Weights of a small GPT-style language model, trained from scratch on English Wikipedia.
Size: 22 layers, width 192, 2 heads of 96, MLP 768 GELU, vocabulary 2048, 10.6M parameters.
Architecture: biases, attention and MLP in parallel, capped logits.
Training: a variant of Muon for these matrices, 6688 steps.
MLP neurons of a small language model. Each row is named by its layer, matrix (up: input weights) and neuron, and shows model dimensions 48-111. Each number is 200 + 40 x the weight over its row's rms, rounded and kept within 0 to 999.
After each neuron's rows, "fires after" lists the tokens most often just before its 100 highest values on Wikipedia text that the model never trained on.

L13.up681,230,178,224,205,272,197,155,237,242,138,223,223,173,200,172,176,143,181,221,166,155,201,120,232,191,197,222,219,219,182,210,186,181,253,113,126,193,256,187,149,171,162,137,252,185,174,183,153,257,223,164,222,115,184,211,190,166,208,267,155,171,219,172,215
fires after: "\n", " who"

L10.up551,191,157,224,289,188,166,200,275,232,177,223,253,184,163,275,166,165,174,175,151,190,194,224,145,208,211,160,261,279,194,221,199,266,150,204,220,234,150,204,94,171,243,189,184,152,305,241,176,259,162,184,260,219,171,234,170,196,215,231,247,244,184,264,157
fires after: "s", " in", " of", "on", "com", "f"

L18.up102,283,166,198,237,129,194,251,264,244,178,169,289,217,220,197,189,283,231,236,161,228,193,183,169,150,192,121,190,181,188,180,223,176,196,247,181,201,248,157,210,217,210,164,233,172,149,258,236,168,209,190,135,195,125,178,103,222,199,210,239,254,240,225,269
fires after: " ", " in", "-", " was", " to", " con"

L5.up422,111,159,178,131,224,199,177,220,189,258,168,262,199,215,249,160,229,167,230,134,207,204,167,156,160,170,196,171,144,322,233,175,132,197,133,244,209,281,160,249,308,159,173,198,151,248,151,172,210,226,197,224,200,133,219,211,150,229,208,251,281,152,227,177
fires after: " qu", " V", "act", "ong", "ar"

L5.up613,206,208,166,208,191,221,105,245,278,173,221,140,254,164,207,250,209,200,240,211,234,233,191,148,157,256,183,208,276,193,182,263,222,109,188,129,306,260,126,220,214,222,144,227,193,268,206,242,226,246,157,189,213,239,233,164,257,198,219,237,241,156,147,206
fires after: " a", " an", "st", " the", " The", " or"

L2.up534,222,245,233,114,234,164,215,212,197,234,125,209,182,247,206,206,247,235,201,241,154,211,175,247,245,219,164,182,180,127,228,148,179,176,210,210,192,183,173,192,181,179,212,193,233,194,217,220,185,168,205,249,195,200,122,242,133,176,149,193,251,214,234,272
fires after: "-", "'", " ", "iv", "em"

L5.up150,247,129,190,247,258,197,229,236,207,146,146,222,321,140,255,272,148,216,136,167,190,210,150,162,218,180,164,187,148,172,208,272,249,197,175,213,212,215,173,248,184,152,191,217,157,161,163,94,156,141,237,155,229,178,241,218,221,294,208,190,168,186,195,214
fires after: "d", " in", " Council", "g", "s", " Or"

L2.up722,238,228,209,232,179,196,212,168,167,133,172,188,186,222,230,240,176,164,168,208,281,172,229,198,168,142,267,161,305,191,234,205,194,185,193,191,192,205,285,136,188,216,250,255,249,167,222,226,161,208,263,217,213,157,308,143,168,157,197,200,230,206,205,205
fires after: " ", "-", " (", " re", " time", "present"

L5.up76,186,214,174,285,177,214,185,169,268,255,244,239,151,207,204,208,159,252,208,165,126,166,205,234,191,233,127,220,213,218,168,161,301,236,223,233,205,129,168,229,201,197,144,125,209,159,203,147,228,241,201,251,196,233,245,172,257,133,129,232,184,205,183,172
fires after: " do", " pro", "go", " develop", "duc", "har"

L2.up94,159,226,233,219,203,160,222,218,123,218,163,180,184,262,263,142,187,158,181,201,244,217,274,191,201,265,192,160,235,210,201,242,214,186,199,138,204,219,193,187,200,151,207,261,173,187,189,159,172,168,211,205,237,130,196,190,213,167,208,277,204,211,223,175
fires after: " United", " mo", " F", " Ba", " Lo", " b"

L16.up274,181,175,271,148,161,200,254,264,256,193,171,190,241,195,200,230,248,239,315,163,166,188,229,239,196,245,98,191,221,197,164,209,261,219,240,255,226,168,317,138,186,166,250,137,211,174,206,204,213,180,212,307,216,228,216,218,201,175,179,132,217,187,187,294
fires after: " ", "t", "-", " T", " g"

L8.up113,142,247,252,156,187,236,168,236,223,46,146,242,267,224,220,286,154,227,193,191,194,165,156,218,147,222,182,262,206,136,229,233,171,221,198,198,199,222,237,182,134,243,215,218,149,196,156,230,221,216,207,152,271,267,212,262,178,223,188,147,259,189,220,218
fires after: " a", " A", " as", "th", "co"

L3.up550,187,207,226,219,176,191,227,126,249,260,271,242,173,227,252,131,144,136,164,280,243,224,190,183,272,188,139,202,231,187,244,244,217,249,183,162,190,144,184,185,174,159,252,226,263,228,198,245,250,181,256,256,169,129,192,172,181,274,243,201,242,162,201,239
fires after: " the", " Jo", " The", "ie", " ", " Bar"

L2.up750,196,255,285,142,170,262,184,254,230,167,278,240,172,180,241,231,184,143,206,209,236,179,191,227,175,163,220,176,221,146,221,270,209,230,209,127,158,277,197,168,135,190,235,165,195,233,221,198,213,219,207,155,149,229,192,264,186,193,234,247,217,229,184,231
fires after: "gh", " per", "ri", " P", "ish", " the"

L2.up305,180,190,218,161,150,268,268,201,201,176,96,238,213,124,164,208,222,260,225,172,255,211,107,251,214,207,225,177,282,215,216,253,145,310,222,188,178,221,185,160,143,118,237,148,182,193,216,200,213,152,265,114,240,101,149,192,152,229,244,230,210,209,237,218
fires after: " the", "th", " The", " Di", " "

L10.up628,167,192,194,211,203,270,191,253,153,136,165,200,128,214,191,200,184,264,201,224,165,272,161,161,202,203,214,183,267,100,196,254,221,192,157,182,149,273,158,155,207,113,175,185,250,241,181,223,154,228,178,165,176,160,179,219,188,208,194,164,236,185,259,211
fires after: " the", " The", " A", "The", " a", " "

L8.up726,236,65,222,268,190,225,143,176,157,143,226,203,203,166,138,179,181,140,187,178,260,211,159,211,234,97,265,130,202,230,177,255,178,230,177,167,116,183,195,199,188,209,137,229,216,203,192,155,180,181,159,221,199,236,186,169,203,233,215,158,207,194,166,218
fires after: "\n"

L3.up718,175,205,231,207,194,190,176,221,178,161,292,243,224,235,189,150,171,173,208,223,267,283,198,204,186,163,222,149,170,213,165,193,286,198,243,183,125,221,183,213,177,155,182,204,187,216,215,199,129,229,217,187,168,190,256,212,203,180,263,196,163,184,225,183
fires after: " A", " B", " mi", "A", " Du", "ri"

L5.up621,162,178,276,226,198,198,198,262,235,167,157,215,195,219,280,203,194,183,228,226,213,234,233,175,131,161,185,276,301,118,244,233,219,208,218,243,192,218,257,88,196,185,150,178,106,153,161,210,147,168,295,154,229,265,231,131,171,212,203,191,187,118,232,153
fires after: "s", " be", "re", " sp", "ve", " in"

L5.up251,278,124,155,250,295,154,180,202,223,131,202,243,246,133,211,215,193,226,197,191,160,184,169,190,304,228,210,141,216,153,216,267,235,242,255,244,254,215,248,143,174,95,192,203,200,235,198,187,234,198,179,210,241,262,233,190,194,224,241,208,142,138,208,200
fires after: " in", "un", "d", "vo", "cu", "u"

L13.up541,290,211,225,251,203,206,172,225,254,177,146,199,315,189,188,211,206,205,195,256,201,165,269,188,214,246,251,208,196,90,179,239,207,206,235,198,254,193,176,124,206,176,203,231,237,195,200,145,175,161,224,172,201,182,199,239,220,190,195,233,158,163,200,129
fires after: "ri", "ro", " me", "ra"

L12.up27,159,212,190,146,180,239,218,198,246,171,160,187,244,179,189,201,264,223,226,193,165,139,222,278,150,262,183,276,121,207,250,194,232,223,211,200,188,211,203,204,239,177,176,292,226,79,189,283,198,156,180,110,173,188,196,232,102,246,222,213,235,225,196,163
fires after: "s", "or", " S", "es"

L8.up601,214,137,194,229,275,213,180,149,209,190,157,141,194,203,205,180,150,175,223,236,176,236,185,153,231,222,238,190,195,220,183,181,168,152,269,162,217,299,210,131,211,233,165,99,184,216,221,319,320,182,157,147,252,179,177,228,153,191,179,158,205,130,176,181
fires after: "t", " Col", " P", "d", "l", "op"

L8.up290,189,172,201,149,224,174,208,233,267,171,82,179,272,210,232,214,271,221,217,124,117,204,202,169,185,233,236,169,171,174,206,249,234,218,184,217,201,182,163,188,216,240,212,193,259,197,190,245,224,154,108,162,179,200,213,124,165,180,285,182,190,171,190,277
fires after: " K", " T", " Gu", " U", "ab", "k"

L6.up43,217,164,259,170,258,242,193,206,182,160,262,263,195,201,146,215,223,277,212,126,209,143,176,209,278,196,246,197,234,263,192,155,231,231,188,169,186,236,184,209,222,237,209,243,147,229,151,205,180,175,226,195,149,193,282,204,226,140,196,167,269,152,209,237
fires after: " ex", " co", "-", "li", " un"

L8.up443,162,186,249,135,281,164,249,199,220,164,205,137,191,207,190,228,123,241,182,177,228,225,216,196,150,175,202,158,226,253,207,154,154,173,224,231,225,171,186,246,175,162,154,268,179,286,188,147,233,172,192,190,187,162,128,241,263,135,174,208,80,185,162,241
fires after: "\n", " F", " f", "ar", "f"

L2.up45,260,137,186,213,183,148,154,224,267,204,297,116,240,201,188,246,207,154,206,254,215,164,186,185,182,188,212,218,184,213,145,245,203,261,237,194,191,244,227,119,212,129,214,193,200,202,183,197,183,196,226,208,194,127,254,202,151,189,242,199,236,207,248,238
fires after: " the", " The", "The"

L6.up583,165,168,259,246,199,167,230,179,249,181,260,180,167,234,226,275,236,262,192,194,188,282,195,178,146,147,243,209,207,210,174,220,185,150,227,176,140,240,150,192,210,225,238,196,225,152,196,139,171,166,199,191,227,157,144,207,216,258,111,224,143,214,223,233
fires after: " comp", " V", "ub", "hi", " P", "c"

L3.up689,136,217,255,124,194,215,162,201,167,220,160,142,197,112,233,220,217,214,177,190,210,229,292,213,270,157,226,166,167,182,189,146,219,242,117,193,174,184,200,232,235,244,185,209,220,247,155,222,241,80,202,261,188,196,213,170,189,163,216,108,184,202,186,174
fires after: " the", "la", " who", "ul", " a"

L2.up612,203,179,200,172,211,165,226,182,233,171,176,239,271,243,206,239,156,118,159,255,199,192,228,220,185,198,176,182,118,154,149,156,205,191,222,187,234,181,223,232,220,226,293,254,204,178,237,225,136,218,187,240,249,170,215,206,114,217,167,267,243,246,199,134
fires after: " ", " (", " un"

L2.up333,188,228,203,106,220,185,271,186,136,219,126,159,123,213,140,232,182,239,178,201,173,214,230,194,201,124,221,211,221,211,200,206,219,182,167,190,156,134,236,229,229,197,257,134,205,113,180,227,164,216,193,177,264,194,237,190,184,123,167,133,206,205,131,183
fires after: " ", "==", "en", " Ch", " trans", "d"

L6.up586,184,171,181,184,163,249,173,227,218,235,165,160,242,242,175,201,234,233,195,243,193,256,137,185,191,208,210,230,250,191,136,280,236,250,214,221,246,120,204,162,173,242,169,201,174,175,195,187,264,222,105,147,176,207,195,210,155,257,217,117,221,251,222,199
fires after: " the", " a", " his", " their", " The", " Su"

L5.up448,228,263,150,196,198,302,179,189,263,158,215,120,190,236,292,167,178,226,183,187,218,233,211,152,173,144,218,292,178,206,172,149,241,186,187,163,163,238,184,207,257,181,168,225,137,174,184,216,200,172,137,288,171,156,158,279,102,208,154,191,164,192,270,227
fires after: "gu", "li", "ub", " vi", "le", " G"

L5.up226,231,236,210,215,214,168,173,199,268,208,171,191,207,194,187,270,176,189,159,183,177,183,160,198,176,181,190,233,249,202,218,208,248,181,196,220,238,182,229,288,223,201,100,201,161,206,162,65,200,147,213,242,204,161,225,197,183,215,134,213,177,162,176,223
fires after: " f", " F", " se"

L2.up201,259,211,144,282,221,154,127,272,232,249,221,103,173,235,207,234,178,235,222,248,184,220,210,129,232,201,179,256,209,210,209,220,232,194,146,191,203,279,249,193,271,208,172,170,180,270,164,182,197,206,238,237,198,234,190,138,196,159,181,236,172,240,212,208
fires after: " the", " The", " mo", " bo", " Mo", "The"

L8.up157,113,158,201,173,251,241,208,165,221,229,157,179,190,283,174,195,191,135,181,208,232,184,258,165,165,125,235,209,129,230,199,189,187,186,170,227,261,206,180,190,216,258,208,225,165,216,115,217,133,234,247,194,253,213,227,209,173,230,167,120,110,177,220,227
fires after: " co", "or", " c", " C", " V", "ci"

L5.up633,192,199,200,147,224,151,252,247,184,174,192,168,234,212,247,231,132,123,234,212,246,269,262,161,237,258,260,169,237,174,196,153,184,219,190,195,258,206,171,200,229,182,189,187,106,170,141,195,237,224,268,227,234,138,190,231,185,140,203,226,130,191,135,199
fires after: " ", " F", " Ro", " f", " Ma", " D"

L3.up545,202,152,131,190,209,192,153,178,179,220,91,174,272,141,182,261,196,148,240,165,202,174,286,266,206,165,172,183,213,166,146,193,245,225,245,119,212,179,212,200,159,240,249,258,170,174,211,174,214,225,117,210,162,214,278,204,132,234,206,279,196,180,214,217
fires after: "\n", " ("

L2.up526,186,173,165,303,210,168,199,184,231,244,285,208,197,212,247,152,163,166,249,291,192,204,169,178,235,238,143,205,192,206,237,296,243,232,231,177,224,215,169,143,190,191,121,121,159,233,181,266,183,155,206,254,244,205,177,193,154,210,274,207,259,204,211,288
fires after: " the", " The", "The", "com", " "

L5.up323,262,293,196,186,161,127,160,184,165,200,177,189,181,173,216,153,156,276,270,205,212,192,172,277,177,166,180,166,175,263,171,184,207,197,218,197,241,240,153,180,184,224,178,152,182,260,142,246,168,142,184,159,116,181,180,211,122,231,158,237,215,233,217,152
fires after: "ri", "p", "ad", " Pri", "co"

L5.up445,250,190,209,158,161,238,153,164,194,125,240,244,240,205,205,222,210,200,217,199,196,152,207,223,197,216,246,98,243,161,175,169,206,280,226,211,161,70,57,163,125,208,284,225,270,244,192,216,165,155,177,249,239,154,202,249,176,222,208,182,253,196,267,188
fires after: " Ju", " De", "D", " no", "mu", " Di"

L3.up162,191,186,251,180,188,224,231,89,236,226,234,197,224,170,158,196,268,133,212,228,186,220,226,203,226,151,216,176,147,142,191,248,229,185,207,246,163,200,207,259,214,185,185,118,179,184,208,209,223,214,183,276,171,193,188,258,162,238,205,240,189,227,197,186
fires after: " a", " A", " the", " ", " S"

L3.up736,196,241,195,230,224,163,175,128,232,240,309,172,148,109,178,161,194,191,248,229,134,227,198,124,212,161,190,244,145,61,154,231,222,254,246,234,175,226,195,150,201,231,217,169,168,245,254,202,151,232,130,321,241,122,155,200,215,189,187,194,237,185,203,211
fires after: " the", " The", ","

L5.up239,252,234,171,224,243,174,126,229,231,181,212,113,190,178,188,221,223,250,150,215,229,199,224,179,144,236,167,204,237,220,160,179,198,243,148,179,216,193,196,193,136,171,102,216,254,184,149,193,213,244,225,238,147,218,228,193,210,205,233,222,293,160,221,152
fires after: " w", " be", " tr", "le", "n", " large"

L16.up396,181,214,232,252,191,160,204,219,215,176,197,230,230,225,186,217,250,186,256,173,142,242,154,179,152,218,120,182,178,145,207,236,188,203,226,249,204,232,186,238,195,234,235,224,298,240,253,254,200,171,260,176,118,149,206,195,139,191,152,170,179,238,172,207
fires after: " |", " to", "P"

L5.up86,191,219,204,276,326,147,220,202,216,165,180,233,229,146,181,172,184,204,227,197,278,159,188,216,255,233,151,228,194,162,202,246,301,184,243,169,231,129,154,176,129,188,248,203,160,239,187,162,150,185,237,220,197,192,224,204,221,219,212,206,249,190,175,197
fires after: "s", " comp", "f", "vi", "hi"

L2.up687,196,204,139,275,195,147,168,235,237,143,171,195,178,201,180,188,161,200,185,187,196,280,234,206,199,187,140,221,162,164,170,264,188,175,127,193,192,232,220,131,259,232,222,190,203,209,240,229,204,136,235,200,136,279,273,182,187,179,211,159,180,170,239,252
fires after: ".", " the", "==", " The", " Bo", " a"

L8.up414,211,191,275,228,188,171,111,66,247,192,183,211,166,218,237,191,173,140,199,141,210,192,170,179,240,175,227,155,222,169,238,201,199,154,241,174,195,112,187,165,182,240,214,198,264,156,186,246,179,175,185,196,156,227,235,119,218,197,234,147,277,147,244,204
fires after: " su", " de", " S", " De", "s", " Di"

L10.up748,202,83,225,197,210,230,161,193,213,134,168,165,172,225,210,181,121,151,226,148,252,237,171,201,240,141,264,236,199,176,161,163,183,250,133,206,136,159,259,219,201,234,104,226,211,162,179,216,181,237,145,194,186,263,236,144,142,172,213,138,213,208,179,213
fires after: "\n", "."

L6.up443,159,246,226,240,207,115,246,275,209,133,195,137,242,279,183,175,193,159,214,212,270,239,60,199,148,156,204,203,178,227,203,199,209,198,251,230,207,215,257,153,178,196,161,220,170,204,117,221,182,188,140,116,144,220,182,208,226,90,265,295,156,175,228,208
fires after: " F", " f", "vi", " P", "p", "ed"

L8.up763,164,224,182,165,131,193,228,224,175,169,185,158,211,109,213,215,212,134,199,236,226,217,196,218,315,169,167,158,199,215,185,171,172,213,203,234,214,205,179,126,114,208,176,141,166,254,275,256,128,230,262,236,133,235,179,287,169,254,248,176,193,182,216,297
fires after: " d", " f", " F", "M", " C"

L3.up293,113,133,282,220,238,234,193,242,165,238,122,192,210,241,188,190,267,244,201,160,242,252,215,185,112,248,217,225,136,159,305,145,253,212,177,269,189,178,209,220,195,215,228,174,205,198,181,241,227,143,181,261,191,227,180,219,229,144,168,129,194,160,249,132
fires after: "li", "ke", " Ha", "ha", " the", " a"

L6.up280,213,227,162,250,243,142,195,229,192,110,213,244,176,102,211,171,183,290,159,186,189,131,274,184,233,222,248,162,263,187,208,183,181,183,166,270,196,179,197,135,173,240,238,173,194,245,193,177,288,235,255,204,237,265,178,227,159,248,219,194,172,199,171,256
fires after: "th", "hi", "w", "ough", " who", "br"

L5.up200,220,226,232,184,218,265,334,210,162,197,198,127,175,260,186,191,261,203,222,205,171,199,218,198,216,210,237,229,120,194,154,215,177,221,199,243,184,216,161,220,282,193,201,190,98,245,198,162,105,160,233,193,231,195,132,205,179,180,239,194,119,210,165,190
fires after: "ch", "g", "ge", " V", " P", "ci"

L5.up683,170,182,182,176,256,262,199,184,205,141,137,191,165,188,124,182,250,220,215,243,251,207,161,151,188,172,213,136,198,225,204,215,192,238,180,232,259,245,280,197,169,74,246,183,248,150,245,182,230,208,198,126,135,129,133,222,237,204,281,211,272,209,212,250
fires after: " the", " The", " ", " under", " b", " Bo"

L10.up639,187,196,196,185,220,185,122,122,237,250,222,149,257,156,172,181,210,183,170,225,170,149,231,229,275,181,237,176,236,191,277,203,238,186,254,214,218,294,205,178,137,211,139,207,192,182,173,250,92,158,163,246,157,211,190,260,129,304,240,228,228,165,250,190
fires after: " ", " the", " The", "up", "The"

L8.up612,156,205,267,206,246,267,250,206,297,198,169,234,239,209,181,206,228,141,185,139,257,227,220,174,148,94,240,158,208,190,193,229,221,186,201,219,197,210,255,145,238,152,234,131,111,207,188,180,220,195,189,192,167,125,187,255,241,171,188,225,102,226,226,235
fires after: " F", "c", "°", " f", " G"

L2.up101,194,195,154,221,261,247,133,162,228,210,219,168,193,238,174,213,214,206,166,246,184,309,196,150,176,128,203,195,228,181,271,215,166,234,264,175,295,236,257,110,195,195,153,184,181,204,192,220,162,176,151,206,202,250,279,152,185,210,264,127,152,194,181,186
fires after: " the", " ", " The", ",", " re"

L2.up168,162,278,229,222,127,283,118,234,209,188,219,127,233,226,199,228,184,207,232,208,188,197,83,161,263,199,180,240,241,205,198,256,139,193,215,223,261,183,179,199,171,228,151,145,184,258,283,233,147,260,247,189,200,218,207,203,212,170,227,144,245,260,187,191
fires after: " (", " the", " His", " his", " The", " a"

L5.up721,233,237,195,144,178,203,201,154,216,173,209,176,259,206,240,248,203,206,194,216,169,270,146,146,159,145,178,219,234,241,178,229,161,270,190,262,172,156,264,299,187,202,246,149,192,205,159,235,177,127,196,154,165,159,103,218,142,149,262,211,211,187,252,266
fires after: "ri", "di", " se", " appear", " a", " su"

L3.up670,214,193,216,242,219,228,207,185,169,277,193,280,165,231,133,187,225,230,193,160,137,174,274,156,265,264,230,210,255,212,256,165,208,196,197,160,227,145,231,201,244,180,213,141,138,230,149,169,198,109,111,238,200,123,210,206,224,205,139,194,261,102,222,220
fires after: "n", "on", "in", "un", "ú", "\n"

L3.up638,153,246,203,195,204,208,170,263,192,115,279,226,221,229,177,277,243,178,193,261,202,168,208,200,213,201,196,200,149,187,210,174,257,159,252,186,197,283,142,211,140,217,215,194,220,253,168,140,140,225,249,240,199,143,198,180,168,217,237,151,151,172,184,239
fires after: " B", "B", " a", "re", "ad", " A"

L2.up706,239,202,207,165,203,205,153,157,169,165,165,180,184,249,238,233,171,185,227,189,241,184,195,269,209,227,233,129,244,142,222,243,203,220,220,174,145,214,198,224,172,175,162,274,235,235,262,169,142,147,187,196,175,158,219,172,102,170,210,192,209,176,247,208
fires after: " \"", "-", " ", "=="

L3.up166,256,239,184,169,216,168,231,260,237,169,225,190,238,127,271,249,213,182,241,281,202,200,230,162,247,238,205,225,159,173,183,288,191,177,225,164,193,267,180,203,204,225,195,215,178,194,224,206,138,185,202,209,179,192,201,225,152,127,222,279,144,198,207,181
fires after: "or", " per", "ri"

L5.up681,232,232,217,189,192,250,264,180,258,161,167,176,191,211,209,218,209,308,255,184,189,177,213,192,208,140,194,271,227,194,206,107,195,210,184,203,203,153,211,141,258,188,187,239,218,195,149,138,145,198,235,207,170,172,155,224,142,303,141,217,144,218,231,177
fires after: " =", "\n", "c", " vi", "ub"

L5.up311,115,181,151,158,171,178,176,211,245,267,209,203,220,182,219,183,232,170,261,195,181,287,221,186,243,139,150,229,171,181,219,222,159,228,212,216,190,249,220,179,222,211,210,227,223,245,244,168,158,205,204,164,227,169,248,195,158,197,124,201,118,174,192,229
fires after: " A", "A", "S", "P", "T", " D"

L3.up465,202,214,219,213,211,252,115,191,246,195,241,202,145,259,295,244,212,250,237,278,184,193,210,161,238,202,179,214,186,203,227,224,154,249,215,196,170,281,208,194,218,221,216,204,202,245,243,246,146,253,220,223,260,165,287,162,219,146,215,228,242,210,230,196
fires after: " the", "The", " The"

L2.up456,189,229,184,200,178,189,136,211,221,241,242,245,208,191,190,257,172,123,191,229,195,204,288,257,141,196,132,114,214,163,186,212,133,207,174,154,170,191,198,218,151,246,232,213,238,209,212,233,194,212,175,193,194,260,264,229,145,177,175,222,223,150,222,175
fires after: " (", "\n", " the"

L2.up617,231,207,195,245,180,169,188,210,217,168,219,211,198,179,166,308,219,170,128,162,195,166,171,200,206,224,224,165,191,181,271,219,142,243,193,145,267,204,157,206,189,196,237,171,226,250,278,187,138,242,161,212,258,188,209,226,129,238,225,220,174,260,250,118
fires after: "\n", " ", " \"", " (", "-", " |"

L5.up593,202,199,175,181,182,212,112,275,263,166,206,203,152,232,208,269,151,135,194,166,254,196,250,254,215,169,183,269,227,141,291,241,213,186,141,154,239,233,190,219,138,162,221,194,145,218,171,279,143,157,190,185,212,237,194,284,192,184,192,222,149,195,183,152
fires after: " A", " per", " P", " a", " Pro", "udi"

L6.up355,194,230,185,241,178,224,182,235,230,142,207,186,208,91,197,262,230,220,286,260,140,194,200,189,151,273,189,219,222,188,155,277,159,234,217,131,178,245,204,195,219,168,135,197,244,193,238,138,230,238,248,102,139,203,243,200,199,168,235,267,264,147,204,129
fires after: " w", " be", " me", " g", "gin", "or"

L10.up71,174,226,184,208,189,188,250,168,129,174,250,250,189,174,160,184,265,138,208,254,195,191,214,240,263,198,236,181,145,169,226,198,156,200,173,238,235,183,243,206,89,171,172,157,245,204,211,179,168,216,214,185,152,243,182,177,148,203,181,193,156,192,162,216
fires after: " E", " f", "ce", "ri", " st", " F"

L5.up757,162,237,249,124,224,199,165,218,200,252,211,267,216,198,239,178,189,188,182,212,199,223,122,222,183,191,301,230,232,164,142,203,197,190,211,171,214,192,218,193,209,219,199,266,262,194,190,249,150,163,144,234,180,277,206,205,99,225,247,258,239,263,197,162
fires after: "s", " Sh", "my", " p", " K"

L3.up404,191,163,189,208,188,184,185,167,211,105,204,237,173,202,206,202,156,129,161,233,243,214,213,229,153,225,280,202,129,156,210,201,222,137,212,169,231,207,285,234,171,145,298,193,142,233,262,179,215,257,207,198,208,153,195,192,206,272,243,247,115,163,161,206
fires after: " |", "con", " Po", " con", " (", "na"

L18.up523,182,232,238,156,254,121,207,171,219,175,166,132,232,191,200,200,203,159,187,228,202,230,144,231,215,146,248,255,179,167,237,146,268,256,168,259,272,206,172,173,207,231,203,89,218,178,263,193,194,202,174,257,132,148,126,246,192,227,250,243,166,261,150,181
fires after: ".", " the", " "

L3.up542,221,207,213,182,289,168,257,154,149,309,213,240,176,176,183,265,216,224,151,247,198,163,271,202,186,174,210,189,233,224,263,181,216,151,209,169,195,209,146,272,248,244,220,114,185,209,221,230,227,214,178,223,211,236,155,264,200,169,174,190,271,210,239,182
fires after: "an", "ol", "un", "in", "li", "n"

L2.up355,242,249,186,185,202,274,190,235,260,133,123,235,202,222,259,214,236,292,199,210,254,188,69,124,173,133,237,227,276,199,223,237,183,247,203,162,315,193,189,140,202,162,195,203,220,234,237,239,175,138,153,191,157,175,183,218,212,145,246,205,215,171,217,179
fires after: " the", " ", "-", " and", " The"

L3.up637,145,245,210,204,248,196,236,178,193,169,195,178,144,229,198,284,116,234,174,168,183,198,231,215,194,200,226,195,171,222,175,165,293,194,223,142,217,195,232,186,160,226,178,169,180,153,221,249,200,236,211,177,159,161,145,192,167,121,213,167,274,174,211,192
fires after: "\n", " ", " 19", "==", "ri"

L10.up707,222,268,176,191,123,141,178,179,251,198,210,191,223,180,106,252,269,279,174,201,176,157,217,263,172,236,173,211,164,196,181,232,218,214,139,147,208,195,160,198,288,242,245,201,208,125,221,258,282,173,181,219,192,169,260,257,193,164,281,133,195,216,170,171
fires after: "s", ":", " S", "S", " named", "es"

L6.up729,210,179,231,210,170,314,249,152,253,209,167,147,240,222,199,244,201,236,221,198,243,293,196,143,186,164,165,159,223,220,172,206,233,187,147,263,208,231,209,183,208,185,134,192,149,215,234,271,252,174,204,229,142,174,258,169,247,201,187,135,283,204,290,239
fires after: " the", " The", " large", "The", "x"